python train.py --vocab_size=4096 --tie_embeddings=true --init_std_qkv=0.0208 --init_std_up=0.0208 --init_std_down=0.00407 --decay_shape="linear" --final_lr_fraction=0.0
MLP neurons of a small language model. Each row is named by its layer, matrix (up: input weights; down: output weights) and neuron, and shows model dimensions 0-191. Each number is 128 + 24 x the weight over its row's rms, rounded and kept within 0 to 255. Numbers have three digits each.
After each neuron's rows, "fires after" lists the tokens most often just before its 100 highest values on Wikipedia text that the model never trained on.

L3.up380:130104184090178093115149116135120138166115103105150134149119076099126134134119115137134106110119157141144127101122147121113085144095159139169157125128080127117155113173196175148143147140094099116116172101101155075133125091131123164112115159125132119145149113146148100111134098154149166130126148132143154141119123084125116136144152111103117119139133121118112081101109112148096067083099163096149123161131128104140115104162107141125109115106177110124115156151143164114149137145064088132128089090182107145125143164117119117138106128123109135144180132157092125132128129174128125153
L3.down380:127136145179108114110118131203093105120091149153150165124159130148121127129143111103069188072098143159097094109133119140109081097135138132143139085146142100059125161154159117082116143161089133142129145138135127144133141162115093136175112129150106119110159144144104143134120124151101164100090129130151138139114139125117070102125134140153093154136111129145156124085138168083129144145148120132100131097114130124122139134154128087184154119093125119175108146150145099104170153138108176139101101173141142125117099137065134127132114147126129122102162152143161134123158122119114150130
fires after: "\n", ")", " ", " the", "|"

L6.up706:131138118085126112119127154108099090116120145087120096157124147161118102137147082090113083175120140156106136130100107098152146152137131146113172153143106144097165137120139146109135157077132131119135113141136140139139116107197102133132127103128143127166118142156164159108138135099169118129150111148117174093137097120145116164160074149121146120144096113106142090095101097145084138115110115102150174105142147096130138137151135144115120105134115110122158141128141110124140138147157076141137095132120139124132156104127148140132147158109122134155154133134107127165160150154135179140
L6.down706:130118159112119141105130176110079120139111150138119132108117156132119180110124174124141097126140107156117162159112133101132170129129127117105143116161115163154144107124098120122106136103113171126081162133073150107125114139135124167108160129165118106148153126129091153107094116142120130175114121163115121111191119145127114149100125138130142117097166142130130139110149136134101111116158158119126153094154071122138067129105156193138163164128132112130123156178164135098118156116074144144106153112129116162149100119095112096117110137148118131153119177140108131125134109152154110096
fires after: ",", ".", " wh", " Al", ";", "The"

L8.up12:134151087099137122110169126121169132114143136083111139109145097114063103115125097139114151111115127117144119097111112145120104170193111137133107145118155109130167092115105133189144143167134111105101144105168172134150122125096105113095106150134100139082148101154085111133134119141093138133166143166119196134129078122111149174146153137112100123123099124101138101135159127106101123109118095146142098108140104127131109089108135140153134124135123124139117140178102111139109135158126173166168136164111123140124121111101122140137120150111142143095147155162128124128166156146145123134
L8.down12:118140121141156119147183088127139114116172141119081124152155129131109119094153129131118156162114146135118144128139112117148133168145121072168120114101162179106101174115107142136170110173149138082144131099134146108148140156104112116127149195102112119157141130091172172154112151087147109138136131137115098099118096120110115132104163130116097129157119099125098105140096177123100118123116099150127112106136154108130126121129133123136114126156106127129166135114090107118105147161125088131122184141129112145104124150106124129063117131146178139137143148149118165134127049110109126078
fires after: "p", " m", " P", " p", "m"

L3.up369:117122102118138126129141116115134146164140151090114144126112124100119165106119145100139120139088122095162145153115113114161102131112172159136196162148150151136139119053170137129142169107113099139144190130157144140089143098142146101129107103142145069127107124100111152148128137151134169171094121125115161126139108129169131097137107121165148117152121151118105111154104111116113144153113104123158131094125105100124111122111143122152133128077133118147130133098143161148121088113163141167093127175151098107163125122116116105095116106148116148130118097152134055126131125136110108084
L3.down369:138114140155139092121145106091152103107100118133129093100126120135138115172145169134134181146159141152141132166102195154121093158081123124082126122117137091115094128131130124124149130128099131150159160138142136144195092106131173097120148085158150141146124107122155127128128138118121144179160114128091101096109102130154100122095123113105185141140126124146114122141135088088143129143100150080127119129135159107103145170120138126110118143140110107103123115138119139141096170123183147144178125091138118120117175089122160117126157144124110131149092116136155121102117128083089182098
fires after: "'", "+", "–", " W", " ("

L6.up474:163117098110112117097100133146087149167144145141152160119118059131085139151129094121160113154118145118122123111112080129082123123163149115166126153137139092130118147152082160177094137142135147064136177095113147124123141128134154168112110112106133119151162077134115108112136140160142152088145161123140126087157117106148116149124150136108122136121134163120150144114165114166124119109112102148170138102092107128094147166139138126112125127105102122111097131141120068151153099155169127159119073131116113087111097114169132120140116121125128148150120110113075129149161133120129105143
L6.down474:127159142130135111133145099088125152121130078145135108121159114138120153124117130088163160107096133123129125164105104147075132160136133119163163191106124109106099134144099136145121140103106156120127101158122098138140161180121107107124120106163141108124119111090117120102123101138143142117074191137143142140145146141148166114134118115107113156146128110088142096115109089122152139128148133135134137084052101098133147146167152146124113164087168123108164126096156145154098099114155105144124140098079114172106136069123105139110093104137095157119137168116170131156144144131130161087
fires after: " |", " and", " of", "=="

L5.up780:138145183103126168112120128099129127130132102134110140111136134076146134110125153123148122142172145120143158130129103127150115135096149112137165182179166152115103114134149134095150153094130154186099111099146176121092151130157124132103128160128094160105179141154118108127129137084142155152106111120130165083107066178166124111115098163077123118186097148101150120131098102144104163150121154134168113130160123157108090136119151126115124163111105138138125169122148122133124131147118122136155135154146133158121104094099137121115165076086124119147125101125111118138125108104102163086
L5.down780:122153119110131107079077113133154136111160101147087111132110132099141101148142118145162125159107135124165112164124127135143119121158117133176127104132107154150115151136131087110118145099109132158177142135130149136163139142152160140076097133135093114123136121150121167124138092142117185172089168151115133110100108117098132116138126160148141077100166164140143100113126114069176108153112130153134134114130130122136189148120126120115145166134087144140128158096142123147120186088134147107134128123149105129113159139141179147158115118123143140119094105096103145185142106124109121120
fires after: "'", " wh", "H", " cle", "’", " Am"

L5.up702:098173144130147091090089121121134151146135143140125125161125139129087096138139069150164147113107108103146159130139116120109161152103123119119134160137138069099116112152105192124129153096137157120091185141117119154125178113105133109132104161134135117152119107135111152140119121136162157195132127135121153104134133173120171153106133107124121098157160131067140164120115115171123153107106128096115142134103095134123137129117139104107163120145124143115144106163091101099118110154095100150130124121123184200130134152086152166117121097156136146085140117106112104130117177110154129129
L5.down702:163115138124139145145148104119115135147102097115128127075160126129099120192124148128131113110100145165144123110111145144116137126164121124096094108167108134126153146163148147134153146150110133080118080146086088116087101128117125107137145117160124101148119132164136113125135106114138177106115075108098121137134091142148179116123125163122128122135157097161134136161178104122133134123133138124145173133163129146064106178112106133155116138133114148133127140095128131175102129134165127137132143088136126161137099170098123142141122141125128148149138080147113170149078115096138090131
fires after: "1", " F", "F", "f", "B", "R"

L10.up492:136107148149136122132133143100110128123136123129077174153132135116099142103156132098125140117118129132123092100155132152133129164169158124142187126146097154122149107120104113124118128154100070107143118143108131154106125146108159109136122150125102145125121069099079130160152135119120127147095083147138095121131107120144114134080152071105164134132114142146127099156107114136120099108133145095106108162169079153113115147150117165142125100123163132125136120145173108132118120191145118106153130150099133114157145123146144121142166122113104122124131156103155145138167132091132092128
L10.down492:137134132152124120108134186089155136115088138156130119097189082126087124152120124129117070083119110159118125177160138154132137117129156135183141114117133123114135131120125110159144104115124137128098124113136140155148121116120133111166135115150161109133125141101113110121105117150159101049134125122095129154118092170174115118109109106186158102120140108103118156171122124141126131100057139117100115113139137171131104143137091076141126124166120153122137116174111082142154087153173138146120145149086118110104119137115112130097137125113124129124065124135104185110150106133144151141
fires after: " L", " M", " D", " R", " T"

L6.up20:100122151139107136092101088133113110141124134138138133159123127155099139152131144160169151110082094099113101153129118157128114108126134155106124122117164171144126109125084136101142167127086161137136189123136069134121125148109100118148131123114115076127093158126135116106166149074153142125174122129102141113145111087101168164137133151098090153144150192095132113140124119140134145094153100142118143111178100148127116062167132122131108145127132156143114151143126078139165181124132104116119124098089150131140151094142164138138106109145122126101129145086117114097126113168165107123
L6.down20:109175096139123103121136106109134096128089141169111147125152106129143103198095124131141130166167125120163114122125109103112155121116175134114167129137133106134140145104089152106112133149176131104109123141128158148084193120113117160083124120155173155128127108144169110093104107090101148122154209091111103143094116120146146121134111164105087134100112070146095169117148109132153097153137103157167108133109128103134176173113103174147152134140121141130134135138146154120111136112133096138100110108073124162131126111120143107107155128123098170164155128092131127148096138145076155118
fires after: ",", "-", " s", "S", " im"

L3.up9:127081147135170136105109200127121117111119139107141144124137116128133166158113147136119096114160117141136136125090132139117126156163160151124125123140137144128165116135158106164124135150085111117088135116108116103145173150101124084115133151100148105146140139141065134143110152128078151210111146144130116082127108150120140133089152131155160144102142134101135125125111149148127109134148112179134130101101143133107129132132115136119177102126145117154130148140101167093143120160127128137095082143134137145103137180095109108113133106120128138131133096137173082115156130133175161131
L3.down9:099136112114118113143130154133158169100150139106117118163145158103107137123125132124112137123134152107120138123156150126131145176140125111114142090103083122172102093161131162123181147145116123135121110137103173109123103125116129143122157155169130151126117063094086118150089131131083081186095113118123158135127102114163127120146117130108118160144128082153119105101127131143146088165126120119126090122108129162152113114137115154149099163105120133121121115130173164121138105167125182129141120127118127090120087152066160138135163114142129110123116165137148125123135088137084103098
fires after: "\n", "-", ")", "|", "=="

L5.up811:133122095151142086146090098172127115116138144115120125138104153114099118155130148116121150142093133137151120126154146163086139131146107085117125141117118135124121122125130114151135114133156147135117143176119107135109099106114078142150127120150119100120112094101130086145131114164149112140113095165136128109164138147172150088124109145141134151132105124136160122153134118177152077133121150135151129092122132124118183170154106107182090125157088110136140124136122140130180090103101154103128138117126143109152086112148101123153103120098102140139106098157142111118159151116125131149
L5.down811:094121108167152094146151174108157109128133138138159153094146117130109113121121111120119141166131110149152148169163135135153153134170078136151105163116168148136108119125098114112102130144130113102154068128127128139185126108111163113132164148095106135131113127148080142115120115093114128139159152130146155116115137139156109112140081108163166098146144148144104103150104149181048149124152145106119125097143112079110146117152147137085085152077126127108133109086119149146128113120123148130120150082127123170143106136148108062097130090143169136116131123137138097135112125091128136134
fires after: " that", ".", " which", " how", " where"

L8.up991:151118174153131094090176174117099130147094124123152068180147129153136099148094103109089146151123152200136113156158148141145084137180166132081107139131099146103102114153136139093137108129121104120163137151110123093111172127143115109113145087146135132114159077125126137136110135156078121132148114150138107146125170133111114124137128135172133139142140155118139096161112111150116125115102145117124155100128143146135125139142161085125160103119133123164089138136126113116126108139154098140112138132102123114130134083138112146124087096142136141095130151149061108117116134094140086145
L8.down991:150125149172119155092133176171085135139113061157125104132120133157088129101096109089094164083121117127127119167120157107140106178089131119129147121120115101098143111125124148144151091126102127079144140147098142153152090142183098127163133097140118137090137129146129090098125121129149120110108116120122141126122118138148149124123161151126146171134128145135133127136102145133115099079115174136109108090186089160129129132122104109094120148102186059147125163159112150145102132146116122162123125151153154114129141123088098137134120118112120134133115099126122074128129158165130084143
fires after: " F", " under", "-", " G", " g"

L5.up35:098112127124142190175091109140128112108120123121065097138141159124123126143127125140129108169184165146124124119104104149167112175122117129098138149140128161128130111180077101122169124119144153130104126103160124165134142099105131144102130141146092142125129099113137161119096148117073132121095106105139112106154173174139066088130113086128164139143087129125164124104114128084091131088113127123133157120165144162128098111184095135139120176104124094089148113123116130125171170161134111114118159138132146108155126099121145120154125146163127109125176092146125152132087135082127177119
L5.down35:114145137156138140118096175113116096147150135164097109142107133176138107135187153149156167153153084102152098109119136124152116149149096067082147142118131162135106146147086113098158172127159098147144118135125144112118145148137105105114144135154142131134100123147123194098154098115134128109133149115097133111115130120149138160140141112096121182127132140152144137164129124105141113116154153124105148152133051109082101136151156113085102124125102118116115085148088110119153138143139119134113162107098121144112151146136096146125120121137116085137126116122116080155134148155095163094
fires after: " on", ".", " and", " along", " to"

L7.up336:133073168167137131122092156096122093118128121142115127167106163115140143145142127141127126120135096155135152104138126103152116145091146120130187171157151153143132103149109126144137099157156154103111164115141114115123109137145138089114098124144132115159123118126150112094107124143151072120182118154099097111135134126150141148126073100120157107107142166141149142104094116119092167086125121115111182084167145160129116085184113128174139093119142123128111160136139082115100125113134129121144104167100135130097140115092093160127154127165118160151113125087086111118137158134168152108
L7.down336:143111168118080127172132134099108125147112088152104159151108138113119177139127137111137092135157120116127142118160147132120107083140122117101112117093136078160123110088129156139100165157145149100166105130151139144118150157130109140116087077143165106108091146128128122099128120084111095135093150102136133147095116116116113110137149164124144124153147140165111108107101118137135125134135128160136109167124147033158109130119117149154118177139112130151141076117124144114157152088109125084122154140134109123129140181104142128123132115128142114150138127104171136140119131122114141116
fires after: ",", ".", "B", "-", ";", " and"

L5.up986:102097167109127118103153200116159113095182155126077156147157112070137132120142102115126151126101092132144151130087132179129082122129127089128125142124101156143097110123093131111106105112120164124087141107087107111149152141109122158100111154142111136099110115122163175147149171123097158138119100113149130095130114146133153117154130134135112143139092110123114108117135151136132100122130102152119142105159136153106154079149183133111154159095116129118163158165099096155129150160126160127130133087140138130115169111103137108099172110111135124110123102115100091123112142076139141123
L5.down986:139110141124088190139150144132131103093136117146096171103152096151109099105099167099120152124132133120141147129114151169109138110140156103143119133159101126105109124082136143101152103111085165085117118133130133183111156148137130144113151127167087140122079148089133100138130137120089098137132132089112120155084145134153154132125108165128141150121139094116119095118101162114141149194097136157142122093093101096107148104165099138134158118109168122157130128129144158097152176070120123074129140161121161121148113127129086153133114096126155133130157144147132126160149129091109180119
fires after: ",", ")", " and", " who", "."

L7.up406:133133101126166121091122124124121096124126097162109080146127104090159107108156111154149093160121124102164147165121107149160132132120138128136140133162128168115120110126118097106134105160146114104135095156128141126074091124089116185163146114145128123087129139119145154112094068144108127133125089160137087080172104141083131129145148115142099127100166131109138104143111175143117145134103110132105145076119144124147137135118099114144134157132112110121108089142131130100147112148100128115156117147128181129124140129101072122144095129134150103096135102168135140130124139095091095109
L7.down406:106123105146110142100169136152116108145112123106151139117100131139125111148136176126111096103112110115129129124167153115126149120181090099128134151154141101138120115099161138136075149102116121156164128083144109147162135094135079113156176139115118145142118129118102170135175168150154151136121128146143114156125107158148113146142077120113099109136164120147050152148130092154102079164086142133173121172172140107148123134089166098117140123114129139121144145118119137118064124130149138143125134137139092144167129110128178130133116123139091106120104134119147184147129129171110127089
fires after: ",", " and", " that", " but", " where"

L3.up19:106095136107129168109102147083162149140140139114191113121168104153164178169124104125128124135149124149110135103121131114124083123145169141131114118141135138142137114141163142155141165111143133151116165095128162130126173138149128159125085159085160121125115143149154135098097153131152127123111176103138146133140088121116152133121116138181134111133147164119116163125144126161095107127103149123110115115108131134165131135115150150125097085092118151065144152123126148075151137149134133151115123168131147112159135111126128153103123111123107164140110099139134117115091157154147088126
L3.down19:113101151125137112103152088106137145148105111108141073100122142109120187131110135096144187134159094090142134128124115135163110116120147154116122116146152116126112131095164137117142141143098154132126121095126170119208116155140128106126123146125139146145117143163099138122136111123094100148103165147115119108138154129144135137110163165151124101084164082134170137117107146164174094131143093138087133101122130131165141185119131137142122155086124163122072130112183170164089127117135138122103106164119125110120088140108095122138136136143081160131115094116150157114128151137066114112
fires after: "\n", "-", " Website", " •", "|"

L3.up817:137173093137137140126145126102155139144130140140098140130072127169164115154170151134157133119119143149127103135119143139147093121154144092139128140123137136121171114143137112092141164081133161168134136126150101106112143148115187090069104126145112149108116087131151168119132099148127124117157090138142121153116104139128085152130147123148161184099109115110103107156129115125137073134094147099150132094146143160119125122108114151103108161159156113148128111154095182099156145156112052086106130110177120102138144105118125111119149143106126136119130147147085166131102108127101099140
L3.down817:097096097142146106173110132135094119099134110149093163133113120164106140127105106096138116176143109130128118107108154114139141094082124097123165147155104166118111135124174116114100142085117070148115120122171150144158149155113118160111140128124111118161127114129157164124114124130128135126158089119155133123119191137154118167063119142144167151124138143137175133140080089132104173136124136107160113169106175132136086156055152131136140122118110137144090126133164122098172112137123151153124148100149112137116169093163150149161138093147124109129161125176157139141095154093157110124
fires after: " the"

L7.up10:109115158125128113105114157148128131120162194155153146169162128100150120173172153109153105139183073097095160134094142077089076127120132138121133107137164099109155100124109096092143140124098161107154147140093088092114131109133112137108121098153108148141125107153104132125113110139136140078159085167104137106155151133104140070144146179127150111171127107138120108100111128114136123123124146125128107111158126121131148070142180102119106142157106128152107150093166135122141137107118134121129125120150140130147124135133153134152173141125130179121154181137120124088180125105129136129
L7.down10:127094130108078161139107136144131143090150114110170134124121114081123132098169134108121101105143127150162132117145133077119105120128139103164107113118124123146134101148118161145129127124135190149110116168100126148205132144158130120113129138114149130146104126177121098115154135087109097143122130127100178144106175140091149108121087166118146109131125096120155111122099143161175144145100137150116152171155153121124160107149074095081144123110142198145138112100156136128130130103108129071106109173120104119095167110105118127158122127125117134150119151112135101128141121098126170113
fires after: ",", " where", "-", "6", "."

L7.up271:097130147133139054095147144102097134170163173132154158170137137128150147100120145165094136133161131144135102144137140086130139100136139123127190167097126156128100090094099193106178132130093142118120111162169144121087148080145127130126144120108080156148179121111135156141132149157127147112132126159126111122085116139127119128144113152128111114099106143141169140114130136126120102141146122125117078131131141115121130131102163103139125108095124110137152105086121119167164151131136103152089104119110096115107115084103127110161115121128132186135145127169138111165107162106137092096
L7.down271:140153135133121172117113160149132138154090088117126116118125146114107129112166135087101083122108170140182126149151088138148128142093113149138148156082091110173105124120111154107187110138140127176128098123157135144135142147087150134096093119090101129117132110099132130127135142130111151115115125114116113110163116127139090102110146139142130141141117104112132128139116178102107115090111098181161109093159133116160106177136126093107099135146099146122138126108092147137122163125165156125120153124140178155089134116143165132091157181102189117115113128147133148195140130167106077123
fires after: " g", " I", " for", " n", " G", " to"

L8.up341:079139122104163138124187133150134153109152137134089135078148137129127115089159159120128111108164080135121106150097141138088149105172125126096107150121148143109176115136148116155141157137158111154157126098132161141114162175138145141074126159125161116113125136102129130122125133154177119129126099141121100127155100129108092147140126084078120163119125120156150127130118113131136061122119145082124146093168152108151134155148082160154125109188144130114140112137114103133196165162122118090139132121108142083140078152120111123146150113141128110131190116137123126102119088126146137132
L8.down341:134108095134138125123092127095099141115152132116157130171108103141154178108144108116165107148104092108154144120121137101147180141108161117108129163159161132119100166137145175111070163109105158112149104153125121127097106114140138066134160127127113092132180092171155125143164102126142105078110121123107124143133140107128129158125141163091142100115180137115081145114124122137126144117174126143125142158103137106127102125104145130141115106053161108163140107119151095134127132183151145151133072131151166142071096124127142123139105095112127139123108163134091170141151137102144141115
fires after: " the", " The", " ", " m"

L7.up437:163068181128128128119090090152064125140149131134140139114113165119136153160158093157174082114131134121135130105129159140109124177128153098144135157152121142135131139151140116163168129098118167079098171135119102094135142123135126106108107132119141091139143153174112154104151120141132079106105135117082130092146110105105137135106124119123129110109118119137159109171141142142138145067137138118111155114086136109179123128151136134131090117165097140172127154179148140132135133168072105125106098142106089156114091144145117131136163149161121117169115168141106128137138168138169135108
L7.down437:132164137098100096079156112125106107129110129140167141186086169137144137083149175111132162129129114134131114091123098159116098081155122131152127114131107152100164117161122145110114139172147136104129152148146160094158160139149088099148141130152088116155140134138146068098078143162092137174119131083119139123137140138098144068147118168111114132131147113121187148158124108146139151148147112166111107167112108180121087117115112139083108097134136117088103155146125129115075113149112136140080121147111088138145115111117111138109129126114111148150158092107152127177155130111087122110
fires after: ",", "\n", ".", " (", " but"

L7.up104:129105161130091115134103153119099132140166124136084133136117134093144134125091140146137132135088146131117123138143107143120146185111126120100112152189100132152106101155176102113115148128099087116125179160068111139119139159138148130130086132145103146174135124139090091118115114123111103111152131111163108139162133122157123115109088102105123131131172125095110115129109144107138157168146162122101129119127101127118104125142103113187115128094099146146177146108137095163179165149165078116113196151151134170141131122147087126113139175107137153117150125173084145116124169110126120106
L7.down104:121145138140149140151110131106107114123109098108146169139150156123141132152160117141130102146122136144126142169138107137155171097099113126150143130105159140115152094070137128121101097109124156123126120138171103139131167083158132101144163153150127120117144157088120108182113141150095136121160083152096124069156120172127138080159136106143115140164124140130105127129121096123145160112146084121122180128130142161143100128140109118096129115064135138152107148157130101151143164168097099119151145165198146104183113104127137144107129121164129122127124080144108140084141106117116103122
fires after: " R", " C", " Ar", "\\", " E", " D"

L5.up86:147092144093157142130107115127133108146156143146168126105117073108157148115113104128105073101147120119125150126125160089126148127149083156135130142100142111109108113125162144149139086160126134118153151173138103122078087131142134136112080153075131134124115143112148129151109114117140137129106153069142132106126125106122139142152123184094146147109145172150145184151097105120133091116124085104149110133140121103112166089099122145149159146158149125160140105131141149143089125134176122151124128116174140119087104144146086154107141169126182076137136105111134101146099156121119109133
L5.down86:121102101208149132142122112141127151097065114105151176186114149132113161138162125142134132142083128116136111126091115096165153144133140094144077123126161119130110143117136128131173060136129120085138142136114094130134138157133137076108125095129173137134188127097161099145108134136108115111118145113138138115109169154125169125128131135165094181148128133106113131097143136161127140145133131137169088116107120099138157133094106091123147057107131137112124104126108147145118107101158117136117123166099137094057121153135130129110115146098127111102151114134124107118115120145145120158
fires after: " a", " ", " the", " A", " an", ","

L8.up150:120157119104185113127176142109150148129144157097108125147139149110149145131108088153154148115143130108113118133132135124159121124141136125069103162136127119172131103107116089152086157148124149163124101137116153099108130161103077182168104156107120146142144111173105151123132134135105149187124107124125113106124106098128132079141151087097104123118124115099148111140113148137104148088118146129188131155153095152170156129078129136158154148132120131136133134171115138111110126153155158078157094128110146145138134118121099146116146152119100126129123163078095109124082136113086106115
L8.down150:111122081122151142092136155095114129131173146114141112130144077087155119088086138119151152138125141134125098111123179186149153192114121107130135059122113169133104122137141121137103123118086109119114099134125104097123148132125122101123068118135147087167099123143119142132114152118110115135156144147148116108142134167140154130142116125137132116116139103141154089123126117101165088132133132110122121119122164126145149142160144123124142150170121123167156125120116091175113141145128130133164136165101136104132135100112149103145117105093177100086152157104182144121154146169107149112
fires after: "p", " p", " P", "P", "ef"

L3.up648:144097119118158149131150136091145095139103099122118129150156088122154137091134154136151129140158113147162139154135158140131178131147113148167154107108143135152153150169104134130122132086135095121166119122137131126141138115125143098159125171159116121173128120150137120117095109175094153118213086133089111130122125114134034153116126108104140166128128135101115112139120155124150074150136163111166130111163105080135115111161123139147116131139114151133133131154159152155138127100083077121112147134158141128156149122100119136089147116114156122082114080123097107165121115143143145123
L3.down648:133106135154079149177113104165128144136098108123102164139116123145130124126108119133102121124155162123126090126105115109148117125090128128114162110103140117143099152165098126130100149096138123095146144108110142137151121137133137081152085124158166091170111105148105129126112139133121114106138110148158170127114106111118094146116113206167184150136117144134135126144160099126123156163116148148147101134116180134082093161106117113095123125098158152143092088138149154051150119120156123134166145134077147102147125135117155094127169130114117126110124192121099150166130082134111119155
fires after: " the", " ", "|", "-"

L6.up205:130164121110124105123124145127113157107140127136118125149156136102136135146115164183118172138136104121119118161197128131096142114102074108089108170154116098111127096154121155096116153106158132141102132104130127138134110138096155120093118112145124131132133135148110090137102108118153088136135141124141153166122097180137116148193123136123117153095110092097107141110159137139117107094130101108120079111159090114114122085102122159133160141151147127110179091102130085177143118124125095153132116147133120200129105121154156125113104106065112112106135132127087113156137126135111126154
L6.down205:095152119161097091123128120129141086149117170152167129122130091152169126098157101091149132177174113137170118106134114116155104148133137140135119164157114099109146078124152121086109139142098112102154119101136141115140113135113081085143141126139137114168113164088102113140119150101104112147132136179162163111143124115118116160151129106159114097129129136100147130124161095104133133139144125133090133191142130162143118101103139151140136076144120139083124119144101134131146097129120125127141128119114145140150152112133183149120133135071119141128105116124122125148101119098195098140
fires after: " F", " f", "f", " S", " res"

L3.up357:154088164148110141109140135162127129154137119097116153112168110128119141147102077142133116144179114104097159143137117137125106136127176129140141178133149108091118110079068155129147093097114141100151136114095142145090119159127096110113134123111142078138114095129126134113112136159122168136148144132135113126139102152125135159129123165132133105147117152086146158149174108130121133096078150155129142133154129063151140150126119169165067099081150124132125117160123122110073148132136116140120118150131121129136113125108117155103129144063157171088150121155132110175149134124131127108
L3.down357:147093142115127154147132102161109108080156132108115139156129152127116139171135158163135106146122155119171168143121137112130072135092106114136151087137100141117124126184099097104099150082165132095145102127114132097133147110110129130128122119145096108106112100117139109107075080150109134178120124159117135128109121104130168092136126123130123147195129163171103106164116144129102136118134104113084093139089112103131190156136144125140088121104129097148179093132116149123140130155107143137107137114136120150151122145141161146132126121151131175133142153072137136154145074118109122107
fires after: "\n", "-", "op"

L3.up220:128149162124122095128135136131126164157146141126159130145096085099155111107133115118104101141143100131161128108156153112127114187086109138146147174124118142149111135097158119110140161135133118155135115150164173142137132141181093131180135138110102133076137105128128144124086100157155123166119160152138157133094113104123170128129103154113159107187085114129145134124130122161120163091091127161164096148167121112098140156099117089106148130084139111105131119140175143131149147153158125106123141120173124108117145139115102061140122128143101129121129145119132104182125162121142153114
L3.down220:107124169154105132126186084160114144101169102118141086082101108113134127089130186129118130129170118119138101129134114102107136112131132098119134086120093132110150154151144066152139156115144158149115156129134159173139133103114094115108113139117150129152120144124122166114129098146128097120157112101134118124142105073119113120125144158082171119113118098144122161134126135106157097141140101156135163099098128145088133154130170146132091090149093115128135129115132154131105103151154173171161122120103099088111129197124121151102112096113136161149105158116136133107138142111108176119
fires after: "'", " one", " number"

L7.up150:145121102117100110131160130111162107114137126131088125149127083104130111106124126162130118145137076120113138194131102156123127133176108135113114187144125146140114099159091143146170146125125091137151129121110161181138122116173130132119127115144062107106123097159116115149126147126101105109148117154120084078108137119116149113109123133119110185125113100134142150138146142138086109140150043122137110105147152127108146093153123112135131117130077111130142149132138092133142128121105145099133143181109140093149125136140164116162150112144110180100146126150121119141178142086179108147
L7.down150:129143131156110129188095133109156098144152144125100097115132126140113112150098076076134156099101140127099128146121109080141105138150164086100126069129134161094135168104110146116115162102129097115114175162139133122179130102136110145137099128113132104172129106096144099161127144054115166115119099118103167165168118136167115151097129148123092113120109119128072130176113133137113149131124179144126151144164096110148131089147117151134174088113145113105116115111145133109143158139094096148134163151104168131126130109118117117160134130152133126138130144102120154139136118111139100144
fires after: ",", " L", ".", " "

L3.up182:121155146096132099129133099133157119100115117125138121127093104087134124085103118113127122136153138116118143114141140135152117095106079148107143205111135184120112139117127129093165110150123121158106111168143134133124128120195151130134166132134102147182152130117092125164145130120093163144131134142144172124122110154127082141151097181130158161132094127099146156126129098122107154119121120115175154131133122090127112157112118110108115129078151133140156128149163137115127141128172163137109125114182110158113130125131156117137162149136154141123085108127157115185133118129125165102
L3.down182:085120150105150052158089093175090152078150091115125138115114158145129141109099131122121126118162110119136123110171096157139139105122124135110150109122141131146085124140128103101124135100119105112107122125151182149160154124121125138095100136098143134159155122152143115112136125117112109211163141087122135146105152118127144146129098117108193092158120152131139122143134082110128153132112121136133110151104149168167105179152155163131097086105101122112144145070158126115146139109158163193142102109161111136116111132115130111160130132101134156102111114137161122111146120111137127109
fires after: "'"

L3.up339:151164129109103144111139094089138154164158142122168146142107105113140119127145092163127139122152133134132165130101157119155112149158104102133170130132108146118129084111172140135101118162121117136169164129118103141118116139141159095144150143127116124177093135122074117145120128107108132168116097116134132132173067131117099187140092158127104126127134153100143143141087127104156153115130164140125135082160144125119175136110089092136111139132102121147125132140147146116117121152143118151107114081136120128118203144143110130126080129151133084151132073096133077125115151161123135082
L3.down339:113079142150097094153071123144094087106122147146128128149162129141114145152101157140072140101101150141137107163114153155149118106072125110078140164145113121092127121127142110137175124128091140122115136121138111127115139162122130113108112125128167125150130137105113159105172143119103128126134156091138131135141154142133121159100119157118130130147097169104138159146104074127167085177101154116106135143136086165173119142126186183103095128102127135102144115116129141149104128065135158171127132104103114112137109135140157087171130139057132140128116160092120109126131113135161135140
fires after: " the", " an", " a", " at", " new"